{
  "head_dim": 64,
  "decay_fraction": 0.684,
  "doc_mask": false,
  "max_steps": 5082
}
MLP neurons of a small language model. Each row is named by its layer, matrix (up: input weights) and neuron, and shows model dimensions 0-159. Each number is 500 + 50 x the weight over its row's rms, rounded and kept within 0 to 999. Numbers have three digits each.
After each neuron's rows, "fires on" lists the tokens most often at its 100 highest values on Wikipedia text that the model never trained on. A number after a token or word is its count.

L4.up419:557494527499491552598458441472389456525535611512520457442520516477509461388507502562465566436448454540489521531523491525461498526447427455435456479471558491495536552490502570487491541468475490389478440470476502458514473513552535564398536448521530476595525408489575434505401446532521516456452474476479508474549571515522446600451590525536525426459560418510531581519567421441511428493535504575669567468519555431529534482458523425598464477528515458442434513440496570486454486513469550
fires on: "." 36, "\"." 31, ".\"" 28

L10.up180:524491477576479514420502402499583462538493462460421482443580460448523644572573584482480459502449582490580555435479538498525449532635497488524429432453504488470462475544361492528538565398486431460524594495562578607473399531531568439453586478506515461455516424557521505516428558448463487454514512546477499501478513503411500504527484521521537516477564455532414536551525499451493522431461525597541512465587531456509543520472551420502442496518557403521465554519530497512476498500486480
fires on: " a" 25, ")," 17, " in" 10, "9" 7, ":" 4

L3.up144:516540601561461502457449344540463385519555570496521556447498507508491484483486490507465461520437524504528528491548615565462562643504446446403497529401527543533464483478435569458461492528417479543532530462435424531499464551486470435420507484477505449568506430494512512514564420436494550490454531460472559458508615480603509595451482524481528512479517486488410569517552443483485472513501558490602538463534531455490443576500538498490476545507487459420479540503416567564435508540550383
fires on: "," 36, " (" 19, "Th" 11, " under" 11, " th" 8, " Th" 7

L10.up630:527466479464529479586446437497460531516554575490538510486453433431477486411496485464442495495541555458520597492450464410445525530438546447480517463552557565511509502580422549491495579542540523355540454574550448519492497499461441531559447491516519539497496507591523498536578538429436542482492410449501504462557499430497468596426548668519518511577460433464506638537476489486485349554464504458475490474549537468553530453524566445509479500528431510454464487548465546504525449392444488
fires on: "on" 27, "od" 17, "ist" 8, "5" 8, "6" 7, "3" 5

L10.up265:523541551443429506549428512537507392553531532545577489481474478508499515618472496499408518457484605427515431506544613575387443548535569506494459491510471526479530510382416535465482495446441473510350545522521575534449486555454560352489503415541519512567494446561562611519539579495526533464569461476431510515498523508473471523458528594536481514471557537503494491508554528490465483548478578417483386446532496500479549512499531443522475518481534460477588491576455488491494494562423484
fires on: "s" 13, "ot" 13, "'s" 13, "k" 10, " of" 7, "out" 7

L5.up79:656501601505490573549444414443528507546526558526504566458487441507467535459549473473500477520478546500492479514533532495459458544603394434412446494508624487453504511455460465513492454464476467465424551424492489535511441494506490510432488470505568446548479409492551506507488496526446527421489544521483542471556470526539506607481526464460466543405474489538475510649563416509505466443536513596656482403577555430426561473525502465589492524577458442473497491458494587501481459479474512
fires on: ".\"" 31, "\"." 30, "." 21, "\n" 18

L3.up259:494516576519442512412486460606437526501453496447399533506456435495586574472449532401427504435445500565513524570566554525549501539428416508430633447547450496511550482513503505439518528511481512486474446637499528513460457547419449565453488445563576482521621397569504540502544441432491512493425568466491497493492541463560522468470523606536510452451502521466459540528478475512456447434423507597483543511443531450456498585497513528530509489518527515523530599577435493459474546520485394
fires on: " dis" 22, " dec" 8, " end" 8, " ac" 7, " rec" 7, " as" 7

L4.up399:551533595508517597463476479521482491503524509472414553525583474576535552408538499453419478458483529517410574589534519584477483565556492495480492462431559430437480514415416509475510449512484579446504650403387459562566453548522517417484519493473569463526517475497650452453537395463500453456509523521445493461491584523517473548481555442471518497484538471508543526502521470485498442540436519444527508441589523519403480573493470456553520576458499501447530462464406519518449528528583557
fires on: " in" 20, " of" 14, " ex" 12, " In" 11, "astern" 7, " Ex" 7

L8.up556:575592460534510567475454500447420441526509524479483538514482510519531530521465583471488586467497571460465548567496563549458515627505466480421485409527469436517469546550467382477491514481458519400564504484543419480488478454472440524473499505473561505523488446522470620438509504525515574571531503492531438516460581497565393560398530550611464449543519513603559605553465382456410523545542522577554420485485541459443526549505514431499488474506558504558496485571435466497423463449499496
fires on: " f" 18, " w" 11, " sp" 11, " s" 9, " re" 5, " c" 4

L9.up188:493535537469477487408455435571605497379553520503533534537549557427471410478529503470448537509534494457575543507493499438543446477479544545524528499445384537491433504501538437466512497383524489501530567463505512518542467467495561431477528543547510539476492434480538548475493498542564489379449477479471415576526422479463453546572554473518526497505561490495452567571464497392525485467555402607513476583546507456610583521415543507547367510498422446488498574492432548482563490418540455
fires on: " =" 17, "\n" 15, " polit" 11, " part" 9, ")" 8, "ist" 8

L11.up44:551461579542483534447505511464527500516541579450543530496487525439489440569480522499493503498533470489613494542515440477556589562553463461470507453482446513488537497554312394443560503442413477407394559567442524548431462490531472535444427498451631583422519533418542518476492506507469429518380418568486505459535462544442461526415459551480523485507525497555515518522591458557503498494444593480510458540515505536512486511519485502525503544494600528535555584462486602531533422522467535
fires on: " d" 17, "s" 16, "at" 11, " North" 8, " pr" 7, "n" 7

L4.up301:427545499537479501431534441502525478430604477497527515581460548483533446494530578465476608481551578441535467496478464497494507495516510484514478486584481419418465535493513607454437523502495524530480507522488530475534513440430449419428479496551518468527469403595524534544449485466447448478495432534451424500513490482553474500585545560433520557378493497518423548549474501514438493472469365600529562468509601474470618381510491435542489526601497511542541601539551445566553424431515504
fires on: "als" 16, ")" 13, " ft" 10, "ology" 5, "ies" 5, " record" 5

L2.up106:450521458571502555454423406505367421483589520508484520531491470512506513564521603433463573485572567485547468557456516497490549519529509484509565439615562431462449538484500522468486572511513481446554554474518446472488534502471508474425496511541579526453491388499534404497471518484481487400451400521414475471466478519574356527491545568448507507484553498590523598540459466530472499429453496518532515527459568415467523465533456407550493596565546529487619589533495473503498554476472455
fires on: "aged" 11, " ft" 11, "==" 11, "ies" 10, " career" 9, " life" 9

L5.up157:458467488539566490475462505460435421521593480477488488484510406468522569529513548450503529495484514403508529459586523522567464546490454487427516485530530462568508539458477569428525460439574445510504536489510519565541499419462521512439470478566509550476473552611545553436491503539487521533561395489473416517534549507463480523445573533634509487389592445527472540549466479469399457452557479488538571425579512446431550551494519458522458490681557456450512478567484505595475420507578437
fires on: "\n" 79, " \"" 17

L10.up271:522526463396550563550405461517572545428482529536625515439542483502435518482575541513453619523516508462466480475543567439432481459537515558475491491515582503455480567521516504483465498469509440516501488458446526490557418562468537434553523462556431462596473553554529488419554601423491429498546466501444589456479517457483561465473527474638448491476555555476512520496562477501501539509532486511470577416532530527467508516451456414457473468478455486456621432549334534538454518407511463
fires on: "." 16, "y" 9, "i" 7, "in" 7, "b" 7, "ri" 7

L5.up54:438531553520558483516470478516495437438493490454561500507486444570530525455499530546409544467556605393456601524512516427422527486473567441451482478544531539520518432417516521486433504506543560503447461494517416499533469521436481509509443462517530422496466494630598509516503449543507546508474485495419590495493522467455404498509552597500487495464568538559439565468639508461522546564482531412497437421532527448474543564532541491562432403450504578535495462529349514519411567452509524
fires on: "ot" 29, "ow" 22, " of" 11, " to" 9

L4.up357:533555565599523508457428388508500531507453544445582512513520498514464489450554583485512549490408473512447557460470587394488488526595520466498501451428578564514425555491440536508493527500503403483552504547451405429466440470435565525495533430469554447577513464499502426513493555550502579461509533493501542515504574558529493567471547485480476565540514510485587505551478459469503404552498511607488446460520534502420411516506535504465474535568437521413482549473421655447385478455559462
fires on: " September" 13, " October" 10, "1" 8, " July" 7, "21" 6, "3" 6

L9.up376:598564522452542496606414466467579439600545636535461511503426478540501501451536532496452522536539539459457479558530475531497501547519518420432464482526439509484511540504391545501516538454425473461381562498489371464501414472572455539444468495484489548551477501512509484595472467534592500493438547513559495430593605560494500573520601523516408443478532453521492530526513430484479429454497471434634416520518511467479530466472511456607480557564505493507489493506490469530409482467549481
fires on: "." 73, ".\"" 11, "\"." 5, "\n" 4

L3.up481:464588546510505477509525490470506480469477512412566571502573409524576516484434536495533572445549480494486561549564461407476513525448570423420498446381516532506485530437392440499499517542535495473527512431549374539447401532485469473561467468481552466540548489550511456540574416504534543489509568526506539483467530525534405473448576512539509474557601527506605511504518441413530555579464553630499450428551520418399495566529579500486471464489461518494450503495496544467403537417489535
fires on: "5" 23, "1" 19, "3" 13, ":" 11, "en" 9, "f" 6

L5.up596:504490519517500448520488442391425463442465517496481540462512524573499426470501469535511432522472525455494519483489438502445581510477543548528450469463533510446524640373542578449519460532492562482446457509519554437528486499446549478489469484520538475580478584487529549465562428512546564532500477526517444488589582435543520525349564574608464567534526479466438486544554517464489504545453464563499598494527490433549598565431543469451548461511504451369545586424550508529414519394489480
fires on: "-" 32, "s" 12, "c" 11, "\"" 9

L10.up549:426468528566484584428419441496520481477557487476437416581540488578448485419523525537476485479518594473512553444486535635538525498611460517458444498467499396490411576427480563455566505474498494535449489496534418512587552513550552500434459567531569408574401368529515484535552423476394472553497465466533479502487489499403454535533517451553463496499546504487511524609523525498459447485527539551572467544533508510506491483524477514571432553487464521498514471511466427534403415525595505
fires on: " as" 22, "N" 19, "m" 8, "ic" 7, "ical" 5, "y" 5

L8.up161:527500479482486454581519457596487463540481402420449559532442558491537508437520477489558482502459614488496471457538506493573520459520595499498452495572556419504478483441479516505536532550422466491498477456529502541529430518443454421547450456540527516461565452548476333499526488437539491491547504518402472458522454459653502526413520589468509590501533498535556502511489469510458467491457597445536537537539548388532562525506482510449486579583542414503503544469422567596396577488476558
fires on: " j" 26, " p" 13, "L" 10, " dr" 9, "N" 6

L9.up362:447562486475409417497541455535571516528567584523574495377443603501489556502530560475516510441450549470563474467488465527486494543447470411518493375433416540368485498476482448524544481509510550457344496536498563523599490404518551442541484515546500506418506503547574512470523443536523497445477516489494466474531558442468440571490519463497426486490471498514505542577567487521434543492472351533561499464496526475580579510540499532474487575486555578454516500505504596562536423556461460
fires on: " s" 14, " Ar" 14, " S" 11, " Tr" 10, " his" 8

L9.up341:433483472412437479450419447495543493548487505413527464488489528526414533454533517518410565390497508591422602516557517522503482483427517470485522458506447535449544508651491502569590489517536528461542549589521439553476444539486458483515454410548542490492468511517516452534558492558454522478510496508506478507547523456511557537429478539544507528473566549481416557477509457435466499584396465475418509559608557526495453454526658365492471481583470547516481451573474435523468511518410499
fires on: "7" 18, "5" 16, "8" 13, "6" 9

L8.up395:568542550478550539562454493637533459458462485541609612531485525560519492554461463439482504515519497467528521436536541538492557458509493456411450415448567454468537580506472497513555451510442435454415442521488361451620439491531530422489502601484569498468537433470584458492521406483537434436428531562532546439527456566416517564505493465543542514494508480508528489546430491481500423522544593515566455439533502471506488557441498496561451524515545433393523451504470559509522431568562538
fires on: "ro" 20, " s" 15, "," 8, " Ex" 8, " in" 5, "f" 5

L13.up93:524500520400500591495349438525463522547431521548528463466508489494485495604495522482579515541451461483530484507525456515485466554675513514414516459551423475452504471496490527444464539487406571424476539505450516519468417484472476534449510508533599482557495448535461450511564585549473457517425440528456556461464543435459569527451491519519495507490522468598540504543546494440432501513505528574458436501514543542413521498487487454628452546516540571438533469667422524509558398521485497
fires on: "ad" 24, "at" 11, "id" 10, "n" 5

L8.up41:495475481491573577481469483531542473556552464512602551487398533513450540498459523496413462404455519491515562546559497590549589453405440443451470469493495514487435563549514566430573498496407508437483472570403492542554423504524470481509520504576612554438589592524467529480501497454529498524486548506508429516571494620547375463413527517493487547460619450568475550455509515471458465515527486451533462400498504465574477579464499428569418505499531482453504556455424548525529484472480467
fires on: " re" 48, " un" 10, " pre" 7, " sur" 6, " De" 6

L8.up134:504514466634482467462539428483532500477499461544389464492455416482557486525496424442453574534479452471475455539567428532421543552495430470421544518659492436486464498487459514406598461407455514571486485528472579479579496480508577505479563507555558489406536445556593476443482570476494497531481408469464521496493533417487502546547520601554511553430517428517522489571437503512450465515548538540461537554509546465445521442504561396503479582540484477452524600530514527545505537511399456
fires on: " G" 19, " re" 18, " dis" 13, "re" 11, "is" 9, "-" 8

L13.up454:589512518436404487503525456570456471550600486466486467584482505504422500488549472468544471474553453523626424649447573514444475565460485513490528502420437436465508549511514499453533468452506428476459511643527491435391391539506514445466584484525514425570509526501456499493543500524512452555431447479453535542560496476502433539507536503618365513469519545565478522522580503440457426525433473557475481579467526491413540542498581454550572507544505450469479476485515564526470544544525500
fires on: "os" 12, "ab" 11, "av" 11, "ay" 10, "s" 8, " an" 7

L10.up583:500544450513533466526492493536473518577452509568485526509511519500586529538542479529456535367548528420539504491520543495484451496480507497425497476442484542480517599573341476504503498537512497454530639449526463475482494519507448394521464423538457488421501409533414461556569561509427495409451520470499479550483501497492505569464535595585467506449487439541533556477579496552449388445477434525596493563520519550577456512551517501567570495499415516442540492484528479525505409344564545
fires on: "in" 17, "ah" 11, "on" 10, "un" 10, "ab" 6, "est" 6

L2.up455:489569553573523574522462511396495474573496530510582595491404477526499470495447545455439506459468521450471473608514480549440449516537438520444529452454565519520476523481500533508534561407420491428543562461388416535566383501550497479442490458463553491556585508520512503498460519546605508451485507470440507464512575627544400547461481523481476455478535491526483521545558465418452583576472448413616411452490540437443518581519457422517490490512530513490561562541482522564521450523443517
fires on: " re" 43, " pre" 33, " fre" 7, " Per" 6, " Com" 5

L8.up507:424530523471522440566511484464657427428441513534559476467480541477531443557484563526331563379465520477445505525491516468442510446480525492433468457479427553473434531542474482506486462537520475462519579459528502538517470468588467517511487417569485515469423504498475541542481506525474539420452433488568541526435541427472495573494626499571479560443519529434534562539636424473473474508529521519550481533589506579471495479548541449471460484506490587500584429544545562527455506504627505
fires on: "in" 27, "d" 14, "h" 7, "a" 7, "on" 6, "at" 6

L13.up181:570540520481538470537497472477477533458513559535440590472519457509530522448500591531462535571585495460507516476519474383516484571569457552469471459500467519458498540462477534439557399508491420468536464530532601471530445537427461524468520394557459584559564518512424536552566496408475449534502440478442588403499572438451399551397591508600502584479558454504481523620486461473527383446511516573508493536544476445492582520544498433479543514496439486461428534459474412523494519505476541
fires on: "ey" 27, "c" 15, "ist" 12, "ith" 6, "anc" 6, "-" 4

L2.up306:475617533551508412474550559533530492554501542466406564491489448593487503518499578517442530528528481477507495524524467527566409573507549478524492480535533435420530493475427508509536497408515451431461467506538432521526492508505507443505407456512506477544487389584498396530565513451489475546550530484457458485564486480512489510434528699439376468437475534583466589585511474538376562498448497486521456502455579470450522558444520467481512574619524462521427528536537544471432498478505487
fires on: " j" 27, " ch" 10, " b" 9, " p" 9, " season" 6, "US" 6

L13.up104:510590440486514511482446442611518456501508478420494559488409435458475538520584574562470580457571455411496464466531574566421566442614535448507467567459608431449587512368570554503545514459545473531448502496475550580487483490534546401469516516530495475393489450547453526462479537483454556478543512440518523532419540442518467571470585480487558472446479572480503534505507504419426440526617538476491532468441494513489484483523430449557499512531541445529530616472523535584476495501514512
fires on: "t" 29, " d" 10, "s" 8, "ton" 5, "el" 4, "att" 4

L11.up460:554523571441440529417473488405511543457486436515478486451476482470544557460595488424541642528585499408525514528500445444527548558482496498428524453426480502585455502549463545496473479492427559448602562489447558468529468517439597443483517386538484529485522416479616463427418418440538463520449557518528585529478475541548501543538497523467494501527523509515348556477552470460507460544538509569527450492565528496437449510498523477507561560525476436452525511522528597448545608508427499
fires on: "ac" 20, "uc" 10, "v" 7, "it" 7, "g" 7, "is" 7

L5.up462:591540608513446523480397455492516469402450577465575532426498518524493470530425463525408389490555488475459542556566575493573503574449504467516457483530494571475440520515504458463527547465453461530418547549571516535495472486538602398484541415544595439499505517501496541434478528427521561496602421579498536550546449417555487434494541490472535528466509536484401515569514419514474526485425536462531472480441527440592589509484555478493451471512563525388498525526545424562516508531433461
fires on: "y" 18, "k" 14, "is" 11, " his" 9, "at" 7, " two" 7

L11.up38:525540449519487485521434423491505460487472476448489464573461461502470523577403545529577540502427503395543535493546425610506504479511566502485506409479583458453524613531484451469486488472527463555438487547538517426458506534542532484480441598468469532403536464505451526392563504524465521467451534531497523521587483491500479564535577540575405542478544544589489576530533410469494442509481593497581502479459441447391525453493587503458439457541446548520439588593500468565406555511589525
fires on: "f" 40, "." 18, "qu" 14, " c" 11, " f" 5, " F" 5

L9.up127:484519469610475429468406486448509500498460455515459438507516468508513579590477518374523458461468526503501466443449550516497465493420404546455433495551499517388453488412440462497469451475506537525601485493534546501457494535500485436605513404570521500590480414524574459517617476518490555529407476463525496480503554493469470500417562479596521454492451488564547560521534492451516501394373509469624607382571527524575497520488502506485574471557519532507445471501497478570515502517499500
fires on: "," 27, " in" 7, " family" 7, " as" 6, "ially" 5

L9.up631:447535483531539494458385383576600477563470485467485482424521527453416511499436581442515497483563489535548475487479517501521507540483443525463484482489524484416485486570515481359508433437419575447509520563460549514537501496484515450526448502537445436524531388473475476464573449547538618518496589520545520526455468620583558510520576582444529470521557513455468525519443439496450509439516530592506509493578513427505455612478518499565472600577449395442472559544502567507518535484469534
fires on: " (" 39, "," 30, ")" 8, " was" 8, " ch" 5

L11.up211:512492507497563481556504463523466480406461474444547555533573440498488563519456610486492598536515545462527470481478614561431448492519568465431483540438595533481565508427508532525441379415503486509440498494395435560552472544383505535483470465570510491515441595572536452606538528466508534493485457484390457515456478466485505558491497479589558472498518483547518530535562478519489485564553524486562433413462532477439473547597518343565450474482420500460529490532443445471491556488434526
fires on: "ib" 17, "ed" 15, "ated" 10, " of" 9, "p" 8, "ot" 6

L8.up302:490574492547440537477424476455426485499523513475533544489405540501455475453596499477468543527560544504551572461446520555510441532484481441472486404455501485335438499558425440532506497505481547514481472535511466407594435441415565475427504485497516415556559383554545568567552510524466527513579493554523556469504618533464518604523519506508466593432463495584450561591484424507469524503505449576592514459544533516534531449508464453535537544480483465483468482607522508440477583546471564
fires on: " he" 28, " He" 13, " and" 8, " B" 6, "He" 6, "," 6

L9.up293:472493558385510483493491512438607508353446568512564513500498559571501443475556532495505432410473515451464538444496469545457482474496524544440425437382553472495459479502485515471547532446522552502472502451560519462562458439551517450474446516541557468432479534477601581553464474440508473383554512492546547480490514539482434541461632433451541592543544487458412512486505438420487517409511429604607550534597516525567529520528517437524486565540441453496539511513510503456432501548518548
fires on: "i" 64, "ist" 6, "C" 5

L13.up513:456508553537444463535521473511474508552604494457552581465529605550433416531480516438417443525493550464489609548492444540483533475520599401460536430514605487459481489476523454465518572419468524548466515502489550470466350539555559471550533510619469600419497513460490467518513547519579492536476379455480522447548515492408548506440485578524509565542503455514460479460556462490515450510356594472540388454535499534520546475465569455536510426516476512490474438439523508516530521504550503
fires on: " of" 27, " |" 23, "out" 10, "ir" 5, "ast" 5

L10.up116:468509435490378487431483409479524446462468473441500512484563478435601545475542558407479530525452602485485572464473561568439476581521523518541480500531463451427436494541422432472436480462571478448504497585533532530515497519424455451547555474618552364524529509547493554602489517543444483452450523462546503515517550514541468519515556519568482547459496540486402494537502481478416468574390510635517576419500525493568544475464494479554542574497445495553517582530552499557427520493513428
fires on: ")," 39, " was" 11, " as" 11, " became" 8, " is" 6, "," 6

L9.up268:505491467562437490512427499459481480541588464473491534415459434563515501526483503537455523510549481455437459531505576555441426501475435387436498433436449541429412472576473627504590484523479500528426542516485529526536483502501506445525479362533558453456503437440549572486500518487437503536397452501560580484536549388539496584529432530551510489502455487551515501588418459529484497494623509548582455525468526547571566536415523453497519599443546555496478550602539509483463436548508460
fires on: "-" 21, "17" 10, " his" 9, "re" 8, "enc" 5

L5.up473:520478488584493513377438442537514543491519460503428490411571495520491570424505511491462467524444532513573483454584554542495555576575460549534537454487509496398459412497469541533501461473471441462480619501411542522494478500476493519456405398492446483518485312409599544430508552566524555485511542464499453472507513453530541512506492469489427525514486442487440533515487477473502499575498544633581601461553558510491424504524496492478441602524486419534489544435545545539549498574548512
fires on: "\n" 20, "," 10, " in" 10, " IS" 8, " (" 7, ":" 7

L10.up392:464622498492472508479546478440433481460584439503494568462476434463444481408557483448457431482485506474580551559497530572512466587424434477513512477515504488519515585426446485495473497558487435484505547444464487506468509478437394415442458466488494533464443447521510493497438498591520430467458441553516613562540474554604563510618511515585560444426494463636506501528538505551564532422514466457489551520616507546517455468534497485598499625477500492537506519466500444509607449450521473
fires on: "ac" 25, " as" 17, "ing" 10, " sing" 4, "ert" 4

L13.up311:534533418562552480445427412459529511463499500470442543550531524529360453517493505494405445454517498495503516516499480480474438466520424424553463446471479515402523570572507517505463487419531397515497505593442581428429447444524497512511478424507526532490457531523472525542561542448560494646513497503554561456506527354503500631519620507591513458538537453489517561566456501496464460443531533508584534530476547399444556513516496397491509479529444542489549517467571541557459508449533445
fires on: "od" 26, "ist" 25, "c" 8, "he" 8, "if" 5, "se" 4

L4.up122:518527443453539534444511517465429428446557521487443514472397524476401603481511498429470492496519528402579442452466513536514484535462455534525592471500599496595527506449503550456513474540515457618423548527466439558495478427500553465393459364626597548517427514559529511535492585447503490454415454427436449507524507498562476425498509535502424520503537440496486515514485471505457546521490522432521488432551536510466585533497470423613563523578585472510596514558502482542512478534511490
fires on: "\n" 16, "ts" 11, "ess" 10, "ious" 9, " Total" 8, "ased" 8

L9.up407:561600510518503476486399545444438438435480493442483458580415436509528525448571569534589498464480611444531479575456450542473594617521514476455583436507546515495503543442519565497474554468437524528467481518511482499521422436521511385522475477507513561444482499626518401550446520504449553531429509545456493466495572495553520553477508507506551470507542611466500517498430513399488494530513558509618485560464504471491553607434495421518528468499513420523497529578443429467433516564454432
fires on: "ing" 27, " f" 15, " l" 11, "ate" 7, " se" 5, " compet" 4

L3.up219:462532540498441488497525437535544487559536532555390523516408521457500599451467622388426532464503566433595528553435459549492445623470437483532569442514447463476510519523526550442586482570572496505533519522503576529468468426399488550508519452554475510527472471539566472453498519505473464397460486489500467516570462565505495486468486528454498552415519468517514546614403512489444452499544466513477503461470588517511590484476590416551445537560539442504502476501474503495557497372507374
fires on: " dec" 31, "otes" 17, "als" 8, " occ" 6

L11.up48:655475487510525605516603422453493531532526441466402568488476526393559502526536517462496574502428455573449514531450505501485497573517571528439417473409499429531478447484493517483505420471487472419472628563409460505534465488467532510478560425496562572517559496486629481500419495464506442510514453510571575572507442509451512560551462546474504512471481537583496478544478539489538417472506573551491426478552561520500478499485507437472379561515496403452471556499413512502466559517554524
fires on: "l" 16, "is" 12, "g" 10, "ul" 8, "iz" 8

L11.up235:480518526439586556497464412468495473467568399439317510528496480540481461481443547521526493548470508491545566457495522603535420523429530525414422503556475466444455501551528463514536566427487510519494464546507492491488489509542406499472430474520509414520498462511542538580470421484457561461415443561508570364556519446440503538496533514494488501542562480538607496557507519526477500564566614517457423498509571463385591433535598415524541548472468561481479525502515440531497470532509432
fires on: "end" 19, "m" 11, "ign" 9, "y" 7, "ch" 6, "om" 6

L3.up496:502595427536509518386528430522588345476533478492517463448476488537517476447523509498461506448477567477551496533434495492572559468519518562508561391513442460461460556455493565406569555467488474480431568504448538503459508541469530445472536484601583504449514481572514563551522508496510499389443463488546485410453484471615476463533518567467420558379493574476509516563530418511489528473515488623523497423498573498499527476485529497551518489516476566496520613610461422548527466422499487
fires on: "\n" 28, " years" 15, ")" 11, " (" 10, " record" 5

L3.up7:581613521403452630515525457519519490495527637498546464481461477463476542545493569503500467478543479454421545567485486473454478533481481566493462496540619442517514570517437555477542538484462477486445447563444436463498528503486497447426493588426501547545505489513507464524498472495538456536534376584496495518572569645528474474505519510377459512445515508483490504483450479455500494390480563475545480484379462418478556543524473533617507488556593523436562482429471502492508516520612444
fires on: " for" 28, "W" 16, "===" 12, " They" 9, "G" 9

L8.up263:482578461518422445481447488570499437502497435478544458470530439480446610463610502399529377499391622478455559484400524472491472485578476587545493504483449502481498534566448512489523449504537462477576538612527429520519480500451420584555524476576454500564489494538522502519474496521454558481479425489467428455535529487506491573387567452547569479477524574459430531495489484421525555546465501474537445490548483438616449524553576486466465417563470550542471510597547514483436490489491568
fires on: "7" 21, "9" 15, "able" 7, "8" 5, "0" 5

L2.up500:445516457565492493484548464509497492500496464508446574516385530491553497512456568368386600519533477468535472638467495542527533509527317412459545436641524495529432575441496479490566527529478475497464461528511546451511540515463521582496526545565620525463498519547567537468586538512457477527463489493456520509489480525495464476481504544538468524447548451489527504550445457468436471456537523424441513475409580432437527554486460473563497511546427514456522510598451487506569567424555426
fires on: " acc" 37, " rec" 15, " dec" 12, " occ" 11, " Rec" 5, "ri" 5

L9.up616:485572538592424514469522373492536489488500454524532527452485538546508505464558535449511537514531509490509510483424534539397504521523489517483427526556493448401453453470460509476476433407488507487575521488383456575467522514474547496445488389498474471504456429469573549487491480590506521444483510560460598500495519571586500650476503465445536477434508458555500535664513511516517546435513444625570502384600509442497517471583489494567513495540515522508475436570408542555512544525523452
fires on: " he" 24, " was" 12, "." 10, "," 9, " app" 9, " ch" 8

L13.up145:609570475499478450459508445510461456435605550532457553544463475592497599547506525484424538438479538488596545535573482388499510535509532474473478491566441531418536541514434499527414584526530439394527585531507457429504417512478451488451500403516608516510555536537420537483500572418536510499479450530536586482523581482498505492474491489590466459440423500549428560598555550473450531381496538586523424511531499432458477561516491487536528487515427475515439488513445521580494532446460475
fires on: "," 34, "1" 14, "ey" 9, "c" 9, "on" 5, "s" 4

L10.up343:528519464508531570526534412449558557405526464493530523459496530451515573566513542451560582476524487477476434524448444499459530566547460493460502463473545446560492619509496435418540417388506517506543428496376495453541448501404508447636483487519527595468525514557511436511430545453504420416481534550466514481528588496513475486443517517574380489550497475492475544496531449493513500486511515561392499443447542466379551449483559480492483468516552479472614548545395504593523544503551501
fires on: "ro" 24, "." 16, "le" 10, "b" 7, "ian" 6, "ran" 5

L13.up364:491614561470472489468480513530468450475533573484485433517452501537459436460531560491468438552566523534506472504452535559512520528436488480511456478476630531387501554423451470475556625511373499509514493534435434481571467460527594470468412550494460509533442504560443506485568526564500532484399586558489486551496515517552482527504550465533496413458553520563556541592583473442415379505562535556507435455453483451430533470533557546474454529538410513560505590476519485493378433524500502
fires on: " c" 16, " H" 15, " ch" 10, " t" 9, " F" 9, " B" 7

L13.up221:568533590481473477460421539506501454413408495438559506507456581487400505455442543473387464492578540448508523561539573500504571534508402443493460423495387479499515469523495505429527420518431445601424537521550508477628412472445505533510458435540549542564602467517531527457527602483517483506531488442523501490527523497587461446490546544523505476491582554611576458556525455528461556426460545571462533469502513479481604518524485475487462454517491488481520516487545572522419512530396434
fires on: "k" 14, "ad" 10, "ri" 8, "ir" 7, "y" 7, "re" 7

L13.up28:502569503488370561409412502540462421525483618569525512504504550470446443453503489511517498365479508589607526503587456464506526561469569446509505418543531534414476519533512524532464507443412464472432566510436495439525446515464494536530450483574524546559459472563465442516525523454486531500461453447510504458562488488510557457399501516433506472491572498512439519573470416546382391473511478514473493578551591518536506486478596472512593604493512592480452513550512422515480482501572462
fires on: "0" 13, "5" 11, "8" 11, "en" 9, "9" 6

L3.up128:609469466512541615500493524511587542493484469582475552487475645578453493513485481502490536500482525475496451586442498607503464522549456512534416493419492467472578535454498448455523447504521515585379453513614472529552519433429442520482482539511524517419476547435589557488496474574571465451521568566507457457502450494502501490475588482534394452454543431552519521521542482428484449430474362497522534454488505570492511411524540444503537585486440480435465531515503428468442392504550503
fires on: " mark" 19, " these" 13, "ball" 9, " consid" 7, " other" 7, "ic" 6

L5.up534:553506473501470479383495467507489523473574489539486534444454525524563531454646544462487492481480491523523531521528414519594410501489402447450454469460594481526476415429453538414611435467503424472449541503470463529560426512512480491432569459517576503504495458496559545504438446528553527477527524556476539482561502607480518630450475496519499467418504447469423517595501490530536474450504518626567462478508519484392448426446504408570500503516558446498514551596499619530529489497478549
fires on: "." 24, "\n" 18, " ex" 11, " a" 11, " an" 10, " pro" 5

L9.up372:462531412499483521506394441414497478547562533431536537520496518523427503522561539413448573613556546443502552465425537531429438620554475392516529410515495464371546453493388388498440396498496494393507582494506518447430471508491445488507450466540521495475493463504574539449584557497538524521428508470487548513515544451487493560566522527577461433515536550518543525525541502517516488570441468518464469481491520533535570441575446481485495550520508467543555490579431451629487540515554498
fires on: " was" 30, " s" 16, " |" 10, " w" 8, " then" 7, " again" 5

L11.up398:489529426411497464495409528544490471484577582532483478470448434520522539459548477468463529509649467551552490461542487431470492559514518480560516524450486438508603519400514521474536576477495436505527507555507566562561475522401570544523419442537472610486460469512501423495507510440511495476454518562498513454455511517562507538519486562519444395528513516515462560490610444449492464481471537587466395456536539434341540510549563452414574500483548455496501663487473493470526566486512463
fires on: "g" 14, "ac" 11, " profess" 10, "ig" 9, " serv" 7, "z" 6